MLP neurons of a small language model. Each row is named by its layer, matrix (up: input weights; down: output weights) and neuron, and shows model dimensions 96-191. Each number is 500 + 25 x the weight over its row's rms, rounded and kept within 0 to 999. Numbers have three digits each.
Before each neuron's rows, "fires after" lists the tokens most often just before its 100 highest values on Wikipedia text that the model never trained on. A number after a token or word is its count.

fires after: "." 20, " ass" 9, " d" 8, " cont" 6, " exp" 6, "D" 5
L9.up378:505478537564485506505471551498490520555486506508451466475513490513539491466499470524475479473509482502495515528531567453481467469490465503477494522479511498472499472477481502538463517494529475552469491490543517519479500452473468527540495490495499487478534524512495426517495456521503489486
L9.down378:527506559501504513498508490540466509487464537501563520513467500496459507443548479496551532490474486487498505457521487500496518485501482489496520504535477493520493494476512553512445529501504478514490511479515512505510462499504481472487483505502498489498496463477466491513477534492496493502

fires after: "1" 43, " ob" 13, " |  |  | " 8, " N" 7, " | " 4
L6.up357:507480492541487524566489532540495496492522461484497507475510500480465465458518511510465488534544533455459501518479508520483483513495517500492497512499534565505486527507462476532490487556524492500504500454494491482530512524460494501524505444524468503494487485521477458474531485502570503484
L6.down357:470523505467516481459532488466477494470452528490509494495521515547532508552506470460506491491467463532516495497535499483527487486545493484468495482495456478479520498508535485487511526463497508491487523523525456537473503471544489540477507560512548466522514501493468478500475529525465488496

fires after: "all" 17, "le" 17, "er" 10, "o" 9, "ra" 7
L11.up317:488531501487558525470529523509527529523476465539498486482542489512522480490512470556504503468521527496503503472488542472512479493515507522464491495559487516524501554529480495537487502539508484473514505499511482516500509531480505497497540541534478496541506503525541506470472486482537500464
L11.down317:520487514538470530495464517477503494497502468483508536507515515466477488479533478473493510533454464510492499478487526471460544485522533482489518494492512451527529513457536475528478484484525469477466512524493517516505493473553517501478530526475517480478533486564494516517511479502517490524

fires after: "\n\n" 60, "\n" 9, "." 5
L6.up210:512495502498517495511494542461486480513476524468493474517538513471511485496454521576474475519516549497528540513496536550488452498511503484487502501503492506488533487522489483537474465499520504533430510486562500559517504495449476545505499493504476512502494469517481502459507476502489541558
L6.down210:509521510492511507514541487532488522475529504503469484465454502527492499523548473474518523490458441542493479536517518515516527521467491511528465488539512520507499488556515535481527490523479480523496522521476484461463492508533508495488494517509493515485468506490535496490517526553506455462

fires after: "2" 24, "." 18, " Al" 6, "H" 5, "sequ" 5
L11.up386:458510520536527543529516512511521462496453481487496494486522535501482468505553508568536520478531501491511520493500508486507467503529503517497457544503506501498499509558508545529508471496481483500454480476547538502518520479470500510500483528543499500536499468541513475499505498503491521523
L11.down386:488518525540456496512540488491506514473473453463522494521527518463514519516561505534527474514516540499478498502515506532559483524483528478550485509482482521513464521524513517494484466461500498494504476474486513515484527466529502508526452503557517510498493482503513473470543496495503508506

fires after: "f" 12, " ref" 10, " conf" 9, "u" 8, " ab" 8, " f" 4
L10.up42:467471555497545575519470507540527496498513488506511507474495540492450485505558517531472463500517478513467516500543530463467491483463505530490506544515449496495511484492529510445479527524511503540493500503512518505498493506488470475522515495448500518455460492543513494477482512475519516530
L10.down42:466468477511468478503506502476494496509515486490450539521506511544512492496459488514521484493461483506499494518506501499501502516481523486529504463435516540459490511502511518527514515489495505518510450482488527519505469480483518513518512497452534508484493482505477524462516519509536485488

fires after: "\n" 27, "| " 16, "\n\n" 5, ":" 5
L6.up234:492487486514482505500487551508529498526499437527466473493504521509538476502507521521480524546459568498489523502524523488484456479485478484483479542487502506479499475502486494509470519498569506525518495431496493477494500503503526499509532497479492489490521482513473467472512470536476506499
L6.down234:500468488500457531485469481491477507559535473519455522524506503484448541491500501475500464529465508448509513511518501479486501493487505486528494483463486464462489515497484525532514519500491459547508522513495501517513501549527469488506447458501504455495521517502509493465498520496486518503

fires after: " |" 23, "," 7, " | P" 6, "==P" 5, " | W" 5, "| P" 4
L10.up19:511516521499488462518524533509490494502487497486495493525520473513526506506477475486508502487496552501480480522489517496511541521469519514496466542547496518520487552482467512528493510497485540486543479525499452487511529510477481516451538530499473471477520521512463471518504499504549455479
L10.down19:476501507527513439494491514507461496490506477474545489529489471485486524532514484519452494508511523510516504481498457444478545510517492518519472485554498481498517519510449501508495511456494507496476539520506505526530469513535473483497463514504468474528494495451478504500471520496499523500

fires after: " v" 18, " V" 16, " p" 6, " P" 5, " Prov" 5
L9.up141:550501523498488485503482538498492486505475479507520490500500450525509444531460475568482536517469518491504507490507529520520502548487490482491473510501511504503483524481463506529501510517467468498459506527495500508539559506510477468493502503525526500499470484515485551492484511518495466532
L9.down141:524560525518523494455493505524502483462493548470524506478472490514484531496491525513514483480482457549486522465523511505468489483513516503446502488460527497469514485460500505485516515464515499481535517463533530561535495496477482529528452528502480526537502508503515498435487483479476503521

fires after: "o" 16, " Mo" 14, "aw" 9, "le" 7, "we" 5
L11.up348:481499511491490520515516471511497485479471485569498483510502529479499512511492513523505435487546537551516525488510509440452461482491477504496497501498489481520486484533516530445471475541488507556508508504524461493477489496421494511500508530529505523476492489510512486516528474490472518487
L11.down348:527501533523517514487517519504468498499486491474510525518471531502483469464554491493516552511464483491546458520489480500485466488490484505507512510454493483503512508436471514510525519506521513504482464529478538501494489439489533468476511467519533455527515491513488478486488517513493472478

fires after: " l" 15, " n" 11, " del" 8, "l" 7, "j" 7, " un" 5
L9.up74:493535518487491516554502489512489497540483480514512478487535445519477467470514461528482466506506536474479537509520520550444507492509460520475489458481508521467480526510532543488524535509521498525517475531521534515512533505506508497437498509527488527480464471542518492513481496512504428479
L9.down74:483489499506521489472490507483471489531555516509507509520516545511479530545508518509495503510501503564502523513526519510509461493483465522490463471494507471490470476512473517566476498509476451470477487507528507508535524516538532504522569488487487473461546529497532475491503459517516514477

fires after: "m" 18, "am" 15, "j" 12, "erm" 10, "b" 6
L10.up84:482528522499490531520476542497512452456513502506468537492507510435507485531522519537543517441491539528469488474501543510483470463492489526521471489565489482477457533541495506484515494545538508466503479470471506507499512485505488528536515479519516504528476528535529513513475477506497475574
L10.down84:519535506544491485458484509496475519512504482506512532528453528504496483466499491521475506552523494472484524527509474528511514469491540480472522525486470529508498503458484487514507504439524518524462522516515505494489463472524544480515534533520526540495488512541473484493525498526493521477

fires after: "j" 17, "b" 14, "im" 10, "eb" 8, "emb" 4, "d" 4
L9.up397:496504492513478519457494473561494493475490544534532487497535544491529475482516473520484473499483532516471513492484508478480466540497500495523454458514462474494465518479470509496484544515459511532520509485550490531491478480538472512507582501536526529508427477490514524495493514530514445491
L9.down397:517509547504452520489457506509528503475520511487517512511492503505509524495510552456523505512515524426493494533480503456496487468524497499522535498483499493543510471523484513521480492509512517485485517502486559445547498535530470462501532440513481476508499484463507495525493524490493534488